Weights of a small transformer language model: width 768, a variant of Muon for these matrices.
MLP neurons of a small language model. Each row is named by its layer, matrix (gate and up: input weights; down: output weights) and neuron, and shows model dimensions 144-271. Each number is 128 + 32 x the weight over its row's rms, rounded and kept within 0 to 255. A neuron's up and down rows have the sign that makes its largest values positive.
After each neuron's rows, "fires after" lists the tokens most often just before its 100 highest values on Wikipedia text that the model never trained on.

L3.gate192 [ 92 157 115 127 174 123 175 124 109 111 115  55  79 117  85 117 131 149 118 141 128 143 140 110 195 119 100 112 135  87  81 122  85 135  97 129 169 133 159 133 172 143 132 148 146 149 102 131 152 144 189 134 146 133 126 110 105  84  98 153 169 176 179 133 161 114 130 120 104  97 136 135 145  52 130 165 204 112  97 150  89 127 167 109  97 113 143  83 180 120  99 146 109 162 183 133 100 136 107 125 116  75 111 122 119 149 114  75 182  54 134 109 129 126 102 148  97 139 131 128 161  88 117  75 181 139 152 171]
L3.up192 [ 45 182 139  73 114 182 140 122  97 139 113 171 139 153  91 181 130 131 113 101 108  97 126 128 168 130 101 161 106  90  98 110 128 128 160 104 123 158  38 166 167 150 111 124 100 143 108 158 150  97  82 124 140 119 119 148 177 141 143 141 145 118 169 128 136 154 103 168 141 125 200 133 100  73 121 134 146 111 133  86  84 108 161 148 103 142 125  74 123 109 108 124  94 155 104 124 148 115 107  75  66  67 141 144 112  82 147 146 149 119 156 105  94 143 200 102 111 106 121 166 134 127 132 144  86 141 115 147]
L3.down192 [139 129  94 105  84 120  91 201 130 174 114 127 149 119 149 147 124 128 150 124 158 111 155 134 178 153 169 124 164 123 151 177 137 109 154 113 135 110 174 139 135  90 111 187 135 150 125 124  96 167 168 115 107  87 154 117 127  82 184 103  97 158 175 106 167 136 158 105  83 134  95 102  73 148 158 194 129 142  99  89 156  76  94 120 139 139  92 151 124 139 160 182 184 113 177 117 144 150 179 136 135 108 150 177  86 111 132 146 152 129 171 139 136 151 145 139 108 142 138 113 189 199 133 183 109 133 115 100]
fires after: "'", "S", ".", ", "

L3.gate964 [129 123 116  95 142 121 133 127 116 150 130 117  59 171 159 172 157 140 118 113 172 154 130  55 100  82  95 122 122 160 156 108 164 158 162 134  89  66 120 159 118  52 106 109 160 196  53 141  70 145 140 169  77 127 171 123 140 142 104 146 156  98 143 151 171 121 129 125 105 112 122 124 176 134 167 110  71 141 110 130 166 113  95 133 159 134 154 119 133 153 165 129 128 119 152 160 149 106 154 131 135 119  98  80 128  69 156 148 136  74 116 205 127 132 174 152 108 108 133 222 118  46 141 155 117 149 114 109]
L3.up964 [ 73 118 158  94 165 158 120  78 230 121 117 166 100  97 138  93 173 151 114  95  79 168 134 102  70 130 149 125 189  96 148  95 113 139 102 144 109 136 150  73 127  91 173 125 110 140 138 159 129 136 115 112 161 124 121 121 141 118 213  58 147 128 125 120 128 156 146 111 123 165  95 136 154 141 143  85 193 131 141 142 122 189 154 184 136 147 130 194 108 148 126 157 187  99 105 158  97 153 157  92 147 116 120 150 113 135 170 141 143 162 170  97 131 102 167 173 144 115 131 160 111  89 159  77 110 128 124 136]
L3.down964 [133 117  76 168 177 125 122 159  79  71 145  41 152 154 116 137  92 143 120 148 127 112  99  71  76  96 130 100  84 110 150  88  94  79 148 132 130 151  90 143 141  98 116 147 123 107 164  91 138  84 103 146 106 154 106  98 135 102 111 106 112 186  82 114  92  76 124  86  66 135 104 141 131 112 149 115 153 129 116 149  99  80 126 106 133 160 103 197 115 107 142 125 144 171  36 112 130 155 111 130 120 190 126 145 123 136 101 126 163 111 195  64 190  90 142 143 130 135 162 117  99  77 140 104 179 129 119 116]
fires after: "D", "W", "F", "G", "P", "M"

L3.gate958 [ 41 159 105 128  92  93 123 125 134  79 120 146 130 129 154 122 145 132 118 140 151 151  98  98  74 131  99 146 184 115 135  77 127  82 122 137  74 132  80  76 131 186  68 134 122 117 146 128 173 185 131 176 173  87 158 148 205  83 132 121 128 139 128 123  87 111 175 152 127 111 131 109 189 176 116 131  73 178 132 103 142 121 111 131 156  91 115 171 142 110 164 143 138 124 115 108  69 145  50 161 151 152 116 125  64 116 115 104 116 137 149 123 139 131 164  70 108 108 194 142  91 153 118 117 102 137 124 149]
L3.up958 [ 71 134 121 137 123 104  94 133 159  63 107 148 128 154 122 115 126 134 154 143 176 212  52 167 105 176 105 173 122 112  79 102 145 174 173 115  97 156 147 177 128 151 112 180 192  71 142  98 145 117 123 140 123  92 163  89 161 155 134 119 134 116 129 140 119 136  77 132 157 158 108 154 112 125 163 110  97 138 100 151 159 138  85 136 121 164 107 144 118 131 211 128  67 136 149 142 203  97 146 146 134 116  91 145 131 161  69 117 116  67 163 169 154  94  94 138 130 152 167 126 116 118  88 145  99 112  73 148]
L3.down958 [ 68 178 154 157 117 117  34 130 122 114 122 148 156 147  86 137 176 157 185 130 168 124 144 125 164 142 132 141 119 161 127 159  81 112 166 154 150 142 149 165 130 112  95 170 134 155 106  76 102 107 132 104 146  88 146 101 159  94 110 101  99 120 144 111  69 114 124  97 134 169  83  63  99 125 129 165 117 165 149 131 125 147 131 140 126 197 144 132 116  49  83 146 122 139 104  93 138 131 213 161 109 135 142 152 118 127  68 146 131 133 176 103 153 147  96 156 109  76 122 157 103 157 187 179 115 177 121 184]
fires after: "| ", "===", "Y", "\n\n"

L3.gate1429 [116 162 127 126 152 141 159 103 138  88 133 100 155 147  54 170  92 164 116 134 102 149 125 115 128 139 134 119 107 100 116 213 101  58  79 166 161 112 158  93 120  86 104 113 160  80 130 125 142  54 100 147 145  72 104 102 141 182 150  80 116 139  74 179 166 102 126  69 147 182 101 120 147 131 138 110 114 166  97 122 149  76 117 105 108 133  78  76 133 155  85 137 126  80 100  95 163 103 156 117 108 126 152  99 120 111 109  76 133 146 151 131 149 116 135 104 114 143  78 170 125 140 154 135 122 175 207 135]
L3.up1429 [126 190 118 125 107 124 122 122 151 163 135  82 201 112  96 169 142  69 167 119 112 134 119  81 124  57 134 147 103 166 119 155 120 101  94 199 136  78 141 135 110  87  84 128 172 186  86  88 156 115 120  88 116  99 102 154 162 191 140 154 125 152 109  95 121 122 108 117 164 110 143 158 111 103 119  73 108 142 107 132  77 112 103 113  77 169 137 158 169 138 129 114 127  89 176 145 142 151 201 116  56  95 167 154 128 112 113 117  84 137 172 124  68 130 172 123  90 173  81 173 163 146 189 136 124  95 100 106]
L3.down1429 [ 84 166 117 142 146 155 162 128 146 165  80 166 140 147  68 125  54  74 138  43 155  96 106  66 166  49 113 139 144 172  87 150 114 156 181  83 107 147 149 109 129 126 142 109 118 160 155  95 103 115 140 118 123  58  62 111 164 104 157 107 183 147  67 115  85 108  99 147 118 179 168 112  78  90 142 101 164 168 114 145 163 109 178 118 130 109 109 128 167 158 107 138  54 114  78  93 154 124 136 162 119 148 131 137 172 108 174 112 103 131 147 108 175  92  97 121 130 142 173 144  90  89 107 118 175  63 164 164]
fires after: "was ", "be ", "is ", "were ", "been ", "Year "

L3.gate1290 [177  99 161 103  76  83 193 134 126 108 115 123 132 103  67 121 134 112 158  88 118 119 131 139 149 119 124 189  87 118 123 111 169 179 133 162  86  96 100 115 132  98 171 137  77 127 142 123 116  68 126 103  77  87 150  94 143 142 148 116 133 139 127  84 153 138 115 175 131 133 111 155 161 139 116  71  94 146 131 143 103  97 114 128 136  71 156 106 146 167 141 129  48 124 107  60 144 158 126 108 145 109 131 160 214 145 179 114 123 132 170 155 171 109  95 148  91 110 117 104 133 113  91 190 165 143 176  99]
L3.up1290 [146 138 145 185  62 121 116 113 126 157 180 144  41 152  71 133 114 126 116 157 183 164 142 142 110  90  87 143 122 140 105 170  97 145 166  51  88 152 107 207  98 146 142 113 111 135 193 155 119 162 188 133 147 122 131 151  91 147 165 129 127 121 126 140 124 100 132  99 145 159 158 134 113 151  79 124 172 192 125 119 124 168 151 141 142 175 112 147 131  91 131 136  76 122 133 150  94  79 114 147 171 123 157 109 147 149 124 144 126 112 111 110 118  89  78 153 154 105 132 160 145 142  89 129 156 137 149 110]
L3.down1290 [143 148 112 127 143  90 129  88 126 162 160 114 103 138 104 145 181 124 130  90 129 122 127 141 125  81  76 139 106 161 113 125 107 122  57 115 138 134 125 103 178  83 169 145 116 138 161 123 121 113 150 207  88 182 114 105 141 137 169 112 140 146  67 140 133 136 141 110 111  79 121 196 156 160 138 137 145 121 110 138 132 124 137 138 132 128 111 177 146 109 129 102 130 165 120 138 142  92 159  76 119 138 151 169 111 134  94 105 156 123 111 106 170 138  91 140 166  73 117 109 132 113 101 144 158 139 112 112]
fires after: "| ", ".", "; ", "MS ", "0"

L4.gate449 [170  94 127 139  84 121 135 148 124  77 164 176 153 163 108 112 100  87 124 133 134 172 138 160 148 143 182 142 103 162 124 182 163 112 105 140  68 144 133 166 162 135  74 168 128  62 100 149  83  79 178 163 149  88 220 174 169 147 163  95 215 132 115 117 112 119  70  97 153 148  83 104 141  76 143  93  96 180 153 166  80 163 129 120 124 182  98 137 167 114 113 120 116 156 172 153 120 195 124 162  97  65 177  98 162  93 130  94 139  92 174 118  98 152 158 135 110  94 108 141 124  49 137  94 140 109 155 157]
L4.up449 [202 143 171 132  78  94 136 132 135 115 186 173 147 118  88 120  78  86 146 127 151  77 110 146 108 117  93 154 137 112 150 142 168 133 156 157  97 145 101 115 139 157 108  94 135  81 115 127 115 122 130 167 114 121 117  82  96 152 138 120 161 135  81 145 140 182  98 121 144 125 159 103 115 102 131 105 185 164 110 190 144 132 105 187 124 157  75 154 148  95 158  99 129  94 174 174 157 125  95  94 123 124 187 102 123 104 161 142 134  83  85 106  15 145 125 163 158 111 165 119 117  65 166 117 115 105  99 163]
L4.down449 [155  80 180 160 152 159 105 146  74 180 124 163 141 165 135 122  94 183  76 111 136 172 118 117 117  91 175  89 142 159 102 143 156 118 165 113 116  76 137 146  90 158 106 123 124  90  97 124 115 127 142 174 160 142  59  69 132 139 159 117 158 109 156 135 133 147 146 128 103 206 134 136  79 173 152 126 133  98 140 136 110 128 146  69 122 103 109 184 137 104 112 123 153 128 143  71 113 171 120 120 167 101 109 126 113 109 176  83 106 161 103 140 104 143 132 123  94  73 112 137 203 147 183  63  92 130 121 145]
fires after: "it ", "It ", "is ", "was ", "'"

L3.gate1562 [ 55 142 147  55 143 129 134  79 118 156 125  86 117 125 113 109 150 165 119 151 167 140  94 130 161 139 100 113 127 183 143 172 135 105 134 134 121 112 162 153 136 140 119 123  79 132 116 128 137 132 148 119 104 163 137 134 117 119 129  58 117 168 102 153 160 103 164 188  89 146  86  90  91  99 134 150  89  93 101 142 113 178 154 118 150 164 105 148 168 163 111 165 130 133 131 105  84  81  99 186 110 158 144 155 187 138 207 106 109 116 108 214 152 110 102  97 103 119  94  61 136 108 121 157 217 132  84  42]
L3.up1562 [135 152 184 180 131 162 122 157  58  79 127  97  94  55 117 161  86 116  94 172 150 112 132 139 108 123 171 152 206 136 131 141 164 155 174 114  83 132 114 123 179 104 136 125 123 104 124 106 134 145 141 156 132 167  92 178 125 119 154 238  68 108 125 148 176  66 126 104 182  93 127 153 121 143 141  57 144 160 111 113 118  75 119 142 165 158 116 187 197 154 169 167  91 155 186 173 193 107 127 172 111 125 107 141 117 116 167 147 129 102 115 124 152  92 152 169  92  73 152 132 152 102 126 162 100 178  80 125]
L3.down1562 [122 168 115 161 107  78 106  88 105 139 159  97  55 122 158 153  78 133 104  77 113 103  85 143 142 108 122 141 138 136 144 139 121 156 132 123  98  94 108 129 156 105 129 186  82 115 108  95 202  65  98 158 143 164  69  88  85 119 122  90 165 103  85 119 108 160 138  82 125 167 120 139 125 104 127 143 130 141 120 174 112 129 102 154 121  97 106 129 109 132 113 121 185 125 138 181 194 144  65 133 144 115 119 178 155 100 126 117 147 136 109 131  94  98 147 123  88 144 121 186 154 118 128  94  85 149 131  94]
fires after: "| ", "; "

L3.gate800 [152  57  47 172 104 145 167  84  98  73  87 122  94 137  55 154 129 126  69 128 161 156 134 120 185 161 151 130 170 125 113 148 115 100 112 181 114  87 104 217 109 110 119 126 108 117 104 134 115 135 174 112 103 172 151 114 115 137 135  88 164 130 147 112 143 120 141 100 149 145  71 168 123 142 117 129 134 113 137 149  97 155 129 167 112 118 128 144 117  91 121 194 135  82 120  66  95 138 142 194 141 124 143 100 142 174 141 158 146 114 128  74 106 122 111 180  96 169 138 153  69 135 123 168 152 119 152 183]
L3.up800 [150 155 127 109 145 165 102 138 105  89  90 170  92 145 139 117  78 134 177 157  94 134 161 149 161 199 132 139 117  66  56 114 181 102 156 148 157 139 115 180 125  94 174 100 106 140 111 149 119 154 149  79 172 129 160 166 130 178 140 122 123 132 111 117 140 117  83  94 175 101 107 125 142 130 157 140 162  94 134 192  59  94 186 106 144 137 133 150 125 149 160 205  95  94 124 101 107  64 129 145 147  93 113 161 143 110 108 104 150 112 139  95 120  91  89 132 123  86 123 153 132 139  96 104 131 107 178 153]
L3.down800 [128 138 102 108 147 181 157 140 131  98 134 101 143 122 122 182 130 161 164  95 131 182 136 149 146 133 163 134 110 142 111 104 173 100 184 172 126 106 134 129  99 107  77 150 171 149 126 162 146 137 151 200 127 158 148 127 162 153 140  57 115 168 120 177 122 176 117 100 215 124 125 161 138 131 147 113 195 123  98 120 161  70 127 130 138 162 108 140 117 135 185 167 103 102 113 117  87 127 123 142  51 124  99 121 102 183 192 100  63  95 139 183 112 149 186  80 105  99 102 179 136 152 175 121 118 113 108 121]
fires after: "."

L3.gate1756 [108 159  75 125 141 144 137 139 113 128  89  90  76 226 132 176 139 171 108 154 129 130 184 106 137 133 143 133 108  83 139 135 135  88 115  95  86 117 131 133 144  97  69 180 145 146 123 158  84 144 138 146 176 110 114 137 111 181 122 122 176  56 166 146 166  56 116 110 152 101  87 113 118 131 125 125 175 116 124 173 187 186 134 134 111  71 119 136 191 151 104 113 129 182 188 157  93 109 116 106 138 154 132 106 107 144 177 177 168 116 153 101 115 125 120  95 112 105 102 171  32 158  73 160 100 160 176 168]
L3.up1756 [141 223 135 185 113  86  81 167 128 129 146 116 165 113  93 123 145 197 124  98 165 144 146 143 147  94 143 170  65 141 165 140  74 136  79 172 114  95 152 146 112 131 147  89 106 122  62 146 148 155 177 127 117 159 171 152 127 109  52 120  93 117 110 166 172  26 124  95 150 100 101 146 161 147  68  97 114 101 135  84 103 165 136 134 128  55 183 160  88 113 117 125 100 127  69 151 110 129  94 189 106 136  86 149  95 161 123 115 122 142 142 127 144 171 113 127 157 128 118 138 140 127 103  99 175 184 123 145]
L3.down1756 [108 122 156 130 116 111 126 107 128 152 125 106 126 141 147 149 121 147  76 116 124 147 144 141 101 140 137 105 111  70 162 137 115 139 154 139  66 136 176 193 155 136 150 128 134 166  77  69 129 142 124 182 133 107  95 101 121 142 107 149  95 116 119 141 146 135 109  92 196 115 113 104  59  86 144  95 167 117 108 109  86 152  87 119 127  96 129 134 110 145 102 190  79 194 108  73  49 152 118 144 126 123  80 148 112 151 177 182 145 140 138 165  83 105  86 132 154 110  77  83 130  95 129 172 127 190 112 117]
fires after: "| ", "- ", "Sc", "1", "Episode"

L4.gate1799 [104 120 129 145 154 138 153  74 115 117  75 150 100 100  98 129 104 124 216 159 136 139 155 143 161  93 116 150 118 157 133 115 106 135 144 126 142 117 104 148 179 116 101 128 134 164  23 152 127 165 151  91 125 148  95 104 101 155 151 125 155 170 170 104  70 109 149 136 138 101 137 103 138 187 139 128 101 156 129  97 123 127  97 115 129 123 157  93  94 127 154 152 181 137 128 213 128 130 135 119 106 146 120 108 121 140 177  94 122 167 148 121 119 173 132 133 114 103  81 109 165 134 131 116 110 176 159 123]
L4.up1799 [ 86 139  86 101 114  80 154 118 116 169 152 114  79 124  57 175 125 149  75 118 136 158 187  82 136 105 116 129 119 148 110 160 118  84 149 116 147 158 114  91 183 116 112 109 110 104 163 159 150 124 153 128  91 134  25 134 156 152 115 174 113 122 147 136 111 133 146 115 138 155 128 140  96 131 100 101 151  95  94 117  90 118  97 162 121 125 130 135 128 109  69 154  91 147 191 139 127 175 100 150 123 128 130 127 106 107 121 121  82 178 180 151 201  98 121  93 137 103 140 164 157 148 200 128 124 176 159 196]
L4.down1799 [130 115 188 139  85 104 154 117 140  82 105 141 116 171 129 143 117 160 102  65  88 112 187 190 162 135 126  97 163 163 123 123 102 149 108 114 153  91 102  50 127 101  97 103 107 135 157 161 193 109  99 186 122 140 120  96  29 130 142  94 124 167 111  90  92 169 142 117 136 146  87  88  65 145 151 146 119 157 107 129 117  61 131 187  79 181 111 134 112  96 146 140  85 110 135 135 156 134 128 170 141 139  91 109 111 171 163 115 161 106 105 125  87 153 131 107 102 125 149 131 132 128 142 189 138 147 125  94]
fires after: "| ", "- ", "Chart "

L3.gate1451 [148 134 164 150  78  87  65 131 156 124 155 120 168 140 167 146 177 161 125 121 118 133 128 101 136 126 140 101 158 109 116 138 158 188 143 122 155 108 208  56 137 175  75 122 139 111  98  82 134 119 160 125 141 128 142  98 131 103 151  82 143 196 133 121 107 121 113 158 125  96 108 164 156 115  95 115 123 116 152 115 102 126 118  43 122  93 134 169 155 107  88 129 179 193 177 117  85 118 130 105 158 148 106 115 140 169  59 148 104 115  97  83 115 203 181 191 139 163 103 117 149  98 151 147 158 149  81  86]
L3.up1451 [121 150 119  87 113 143 125 134  92 181 121 190  81 187 152 116 146  91 110 160 121  74 162  99 128 110 138  81 142 150 132 159 123 130 135  98 102 145 147 100 102 111  77 112 123  88 120 105 137 182 104 159 168  75  67 107  91 111 124  46  95  68 131 137 150 149  82  46 127 132 152 122  71 114 167 118 169 144 100 124 146 129 128  66 125 118  95 129 134 111  86 157 130  92 118 125 146 164 139 119  98 124  56  77 109 143 168 130 159  90 107 128 125 108 109 123  77 168  58  35 122  65 106 136  93 151  90 115]
L3.down1451 [124 148 156  87 109 126 115 152 162 177  99 156 110 113 116  60 190  88 119 148 129 138 166 151 151 115 118 135  97  79  74  80 102 153 160 143 140 155 140 161 135 138 170 124 121 147 172  63 150 111 119 195 172  78 142 126  85 134 152  60 130 135 197 144 184 168 116 113 137 124 161 122 117 194 120 139 120 135 168  87  79 158 135 149 134 115  85 125 168 157 172 118 149 115 180 113 190 202 130 146 102 125 165 148  93  54 130 195 113 159 160  74 135  99  92 119 121 139 104 108  93  81 154 103  89 169 108 129]
fires after: "and ", "or ", "transl"

L3.gate1082 [113 180 146 130 195 127 122  51 217 127 148 102 130 126 153 185 111 164  86 139 155 109  93  75  98 112 125  91 178 130 139 169 134 116 115  90 140 115 132 151 117 106 106 109  87 135 165 145 136  98 139  95  95 125 153 123 131 108 138 185 153  91 113 124 116 155 102 136  91 148 135 130  99 129 123  75 179 124 114 163  49  95 102 179 132  85 124 118 142  95 170  88 112 147 110 111 100  85  96 162 106 186 145  84 152 129 131  15 114 139 129 125 148 150 124 108  73  80  51 118 157 174 106 102 117  97  98  86]
L3.up1082 [117 151 121 105 179 140  97 138 138 156 107 162 116  69 145 160 139 138  85 159 128  78  84  82 112 142 145 131  87 212 113  89 156 148 137  91 125 158 173 144 128 165  99  87 117 103 147 163 105 146 101  84 105 148 176 143 103  70  95 110 101 111 126 137 106 125 161 149 169 147 160 127 118 170  96  91  90  94 133 135 111  96  81 143 117  75 142 167 126 149 183 103  96 137  91 145 136 125 138  84  82 162 142 156 122 112  88  52 134 167 138 147 166 114 119 167 146 129 119 163 160 163 118  91 184 218 107 114]
L3.down1082 [152 139 156 149 116  94 135 174 138 145 146 129 125 110 156 126 161 161 165 113 133 106 126 154 146  98 167 152  52 143 113 164 163 103 125  87 108 113 130 135 193 112 109  70 146 117 165 146  69 113  81 152 158 164 127 148  99 156 127  86 101 142 126 152 180 138  86 220 135 117 134 127 125 122 137  99 122 108  84 102 132 119 128 128 103 180 150 167 115 132 166 167 107 132 111 130  99 166 110 137 142 171 184 178  79 163 134 130 176 101 182 112 154  99 154 165 114 134 151 101 123 111 137 116 155 152 118 161]
fires after: "\n\n", "| "

L3.gate481 [145  99 163 149  97 139  88 228 127 114 105 142 105 145 151 108  88 174 141 167 148 205  77 151 132 182 130 149 178 109  72 107 113 139  95 131  92 152 119 135 118 117  93 114  93  78 120 129 109 122 150 131 117 155  83 167 158 144 116 111 128 138 181 124  77  98 108 105 170 137 136  94 149 117 150 133 176 152 104  92 100 133 142 135 157 125 163 151 154 117 162 166 137 165 102 140 155 112 186 153 112 106 132 123 118 137 116 155  85 123  91 112 131 131  60 130 165 153 129  29 168 141  81 171 145 163 143 133]
L3.up481 [155 102 183 104 138 110 156 168  95  95  69 173 185 172  89  92  72 121 121 122 139 152  97 145  78 159  75 171 171 155 138 160 134 124 107 138 104 108 153 164 162  95  94  88 137 104 125 175 139 138 207 132  72 200 133 140 111 108  86 145  66 115 103 100 110 163 120 146  86 138 123 183 134 114 166 129 120 179 105  98 195 122  97 121 197 150 166 121 185 114  82 147 174 140 123 183  84 115 134 138 176  66 177 145 168 148  83 185 174  76 110 118 158 120  61  93 114 164 116 100 124  87 103 117  97 127 109 185]
L3.down481 [105 178 114  67 138 108 179 136 118 101  84 148  32 100 110  79  99 141 108 131 134 151 103 159 114  88 113 108 101 127 152 110  95 121 122 125 144 133 148 155 181 124 123 139  95 185  88 119 117 103 179 133 104 145 186 111  96 116 130 122 195  93  75 136 135 154 132 173 112  99 167  53 195 124  97  72 128 155 108 162 120  89 120 144 192 122 124 140 141 138 179 100 164 144 178 123 147  74 152 176 122 135 151 109 169 139  81 155  72 126  97 168 127  84  88 143  78 158 118  95 101 168 111 129 156 135 126  93]
fires after: "\n", "- ", "\n\n"

L3.gate1401 [144 168 116  87 133  80  60  96 187 138 129  96 129 243 162 141 173 135 185 101  87  99 121  77 129  76 166 113 100 103 134 158 124 195 134  55 120 129 106 126 171 120 132 111 131 187 132 101 114 128  63 137 159 156 110 125 156 139 130 103  91 163  90 124 145  88 142 129 153  94 142 142 107  98 163 113  99 127  77 112  94 121 126 125 144  97 136  98 130 147 154 156 158  69 118 128 181  84 182 145  95  68  59 123 148 161 108 181 115  88 146 155  85 160 167 114 168 174 194 116  98 157 134 128 114 156 142 111]
L3.up1401 [126 125 128 146 101 162 152 122 111  99  87 116 115 186 150 111 211 123 166  91 133 162 125 100 160 105 195 101  71 164 130 108  98 159 174  80 141 171 127 178 167 167  71 163 126 127  89 124 111 130 130 176  99 128 163 136  73 155 109 115 148 153 120 190  95 135 132 144 133 112 119  83 113 156 181 101 115 106 105 115 109 184 165  92 100 113 120 145 155  97 174 145 179 127 138 115 146 138 120 116  69  94  50 101  69 160  64 141  93  78  99  78  58  97 104 116 120 159 149  80  63 102 120 105 126  91  88 131]
L3.down1401 [169 123 112  89 147 100 119 145  97 115 160 159 184 169 142 132 136  93 125  95  75 116 106  55 166  88 158 139  61 123 148 148  96 160 141  85 188  48 118 143 152 122 131 123 132 173  88  83 166 116 111 181 170 141 123 176 136 122 147  60  91 147 133 169 161 131 180 131 120 179  91 137 131 113 156 160 153 115 130 159 123 134 121  83 158 124 210 140 235 145  73 132 153 107 146 102 109 176 107 135 132  93  88  88 140 132 167 150 108 123 123 117 172 101 125 170 170 117 169 142 131  86 179 107  70 163 155 100]
fires after: "and ", ".", "to ", "of ", "or ", "than "

L4.gate463 [114 175 175 145 133  72  71 123 171 115 138 131 109 142 130 133 139 123  85 161 172 142 110 112 146 101 114 117 159 145 118 152 115 127 178 120 127 151  99 149  79 178  88 106 156 176  84 159 137 112  76 157  94 102 128 211 171 118 144 115 121 155 116 117 137 107 110 180 130 120 143 127 204 151 121 186 108 155 107 144 119 180 213 128 196 161 127 114 110  86  77 165  58 112  66 196 107 105 142 157 151 154 142 113 123  82 140  94  60  77 125 122  89 114 125 111 122 146 151  98 193 162 120  68 213 152 150 117]
L4.up463 [187 128 162 142 150 149 163 143 136 179 169 150 113 149 133 101 102  88 150 120 129  90 136 134 107  86 120 134  95 139 103 164 160 108 159 151  91 130  54 149 165 170 155 181  93  95 142 118 137 153 121 139 141 108 120 146 139  68 201 115 161 135 113 181  73 176 130 123 134 125 112 157  62 184 134 147 163 115  86 129 101 135  76 108 108  96 131 191 158 128 158  83 101 171 193 102 121 191 150 129 144 122 158 141 136  84 155 142 125 103 123 178 140  80 185 106 150  86 118 148 177 153 154 121 191 122 130 164]
L4.down463 [158 111 149 188 112 165 159 145 172 141 105 163  57 116 179 161 125 145 156 122 136  78 201 105 155 148 164 101 152 162 132 156 188 122 159  89 124 124 122  86 146 163  93 116 135 138  74 127  83  94 127 118 106 161  89 119  72 116  92  50 108 107 153  97 161 174 165 129 132 174  82 112  75 191 100 109 186 172  93 111  96 193 176 116 134 121  85 123 146 165 117 156 180  85 133  85  90 126  38 167 106 140 180 120 139  72 114  56 112  88 120 157 117 183 165 124 156 128  98 123 101  88 161 177 119 160 100 184]
fires after: ", ", ". ", "| ", "the ", "ater", "United "

L3.gate1472 [194 138 124  86  71 104 141 163 113 116 111  89 171 183 143 127 141 142 158 149 171 156 114 132 147 138 124 134  72 147 106 125 134  73 122 154 112 113  69 174  92 124 134 121  80 120 134 128 138 232 132 108 127 176  97 166 125 168 141 147  63 113 141  98 116  78 124 108 138 132 158 132 155 177 149 129 129 167 117 104 123 123  67 133 128 125 130 171  94 145  97 113  63 129 131 152  92  96 103 146 160 109 161 147  80 153 135  97 129 119 137 145 148 123 153 126 176 120  84 142 129 150  64 137 149 125 166  67]
L3.up1472 [185 146 176 121 125  91 140 147 177 127  95 136 128 115  92 183 126 110 108 110 180 129  56 114 138 165 163 114 119 147  82  98 144 113  68 125  26 112 149 144  76 143  87 134 105 163 143 147 140 137 128 143 136 179 128 149 120 121 148 117  72 168 131 115 142 138  89  96 140 133 155 125 151 217 131 108 116 182 129 119 114 136 164 208 134 103 112 107 140 113 122 131 116 152 126 144 127 182  78  87 152 103 147 155 106 113  37 127 139  93 102 130 132 139  89 188 171 143  74 118 110  67 124  69 146  98 163 173]
L3.down1472 [112 125 132 143 178 116 132 118 161  67 149 137 143 170 109 115 164 127 104 128 104 129 115 108 155  56 123 145  81  94 134 144 161 126 126 102  91  90 127 131  49 106  94  86  97 113 138 113 151  74  11 173 124  58 106 107  47  56  93 120 111 181 163 124 124 123 161 153 110  98 148  97 144 179  75 125 131 138 127 140  80 141  97 100 134 156 125 110 122  93  75 131 145 145  68 137 142 144 145 129 191 144  97 187  97 147  97 105 101 166 140 115  82 130 129 166 140 153 103 109  94 120 106 120 129 117 123 188]
fires after: "\n\n", "| ", "- ", "km", "the "

L4.gate1001 [ 90 180 132 139 144 130 149 125 111  73 154 113 129 140 110 193 132 104 151 193 123 167 157  86  92 102 133 135 129 105 144 119 179 126 105 191 156 128  98 165 119  80  81 131 126 128 130 170 101 171 218 121 101 147  19 130  63  57 163 126  87 164 161 156 130 136 119 177 102 121  99 108  96 135 108 124 130 147  52 160 161 113  88  86 155 140 109 177 187 153 141 138 112 135 118 145 123 174  90 164 144 146  69 187 129  96 156  81  89 117 179 163 107  82 144 112 106  94 162 164 108 136 143 151 161 111 161 134]
L4.up1001 [ 94 160 153 142 164 121 115 196 164 122 161 112  90  76 147 141 142 160 139 113 121  41 166 157 154 138  99 159 147 173  80 121 135 140 124 173 115 132 193 124 133 123 141 104 137 163 165 138 156 113 128 171 154 129 164  92 151 158 169 146 103 109 133 162 122  69  78 135 136 134 109 219 149  30 136  78 150 128  36 128 116 128 130 151 128 182 134 142 155 192 160 158 135 144 160 125 109  94 129 119  92 103 166  80 167 136  69 144 144 107 113 200 122 134 142 145 121 147 113 174 148 128 127 143 192 126 119  94]
L4.down1001 [125 190  92 202 127 145 107 154  89 126 145 160 119 135 120  96  88 190 157 134  91  43 158 173 126 106 160 131 125 180 112  80  87 140 140 121  75 106 165 170 144 107 143 140 121 122 141  98 198 104 170 114 124 136 202 149 155 150  93 160  69 177 116 117 118 119  76 151 147 137 143 128 112 126 107  99  95 132  70 137 109 146 116  73 142 152  98 100 160 139 128 116 185  97 137 107  90  84 154 131 103 187 163 124 110 113 155  99 136 121 135 129 139 167 110 146 171 129 103 132 123 127  91 119 135 113 138 107]
fires after: "| ", "7", "; ", "0", "- "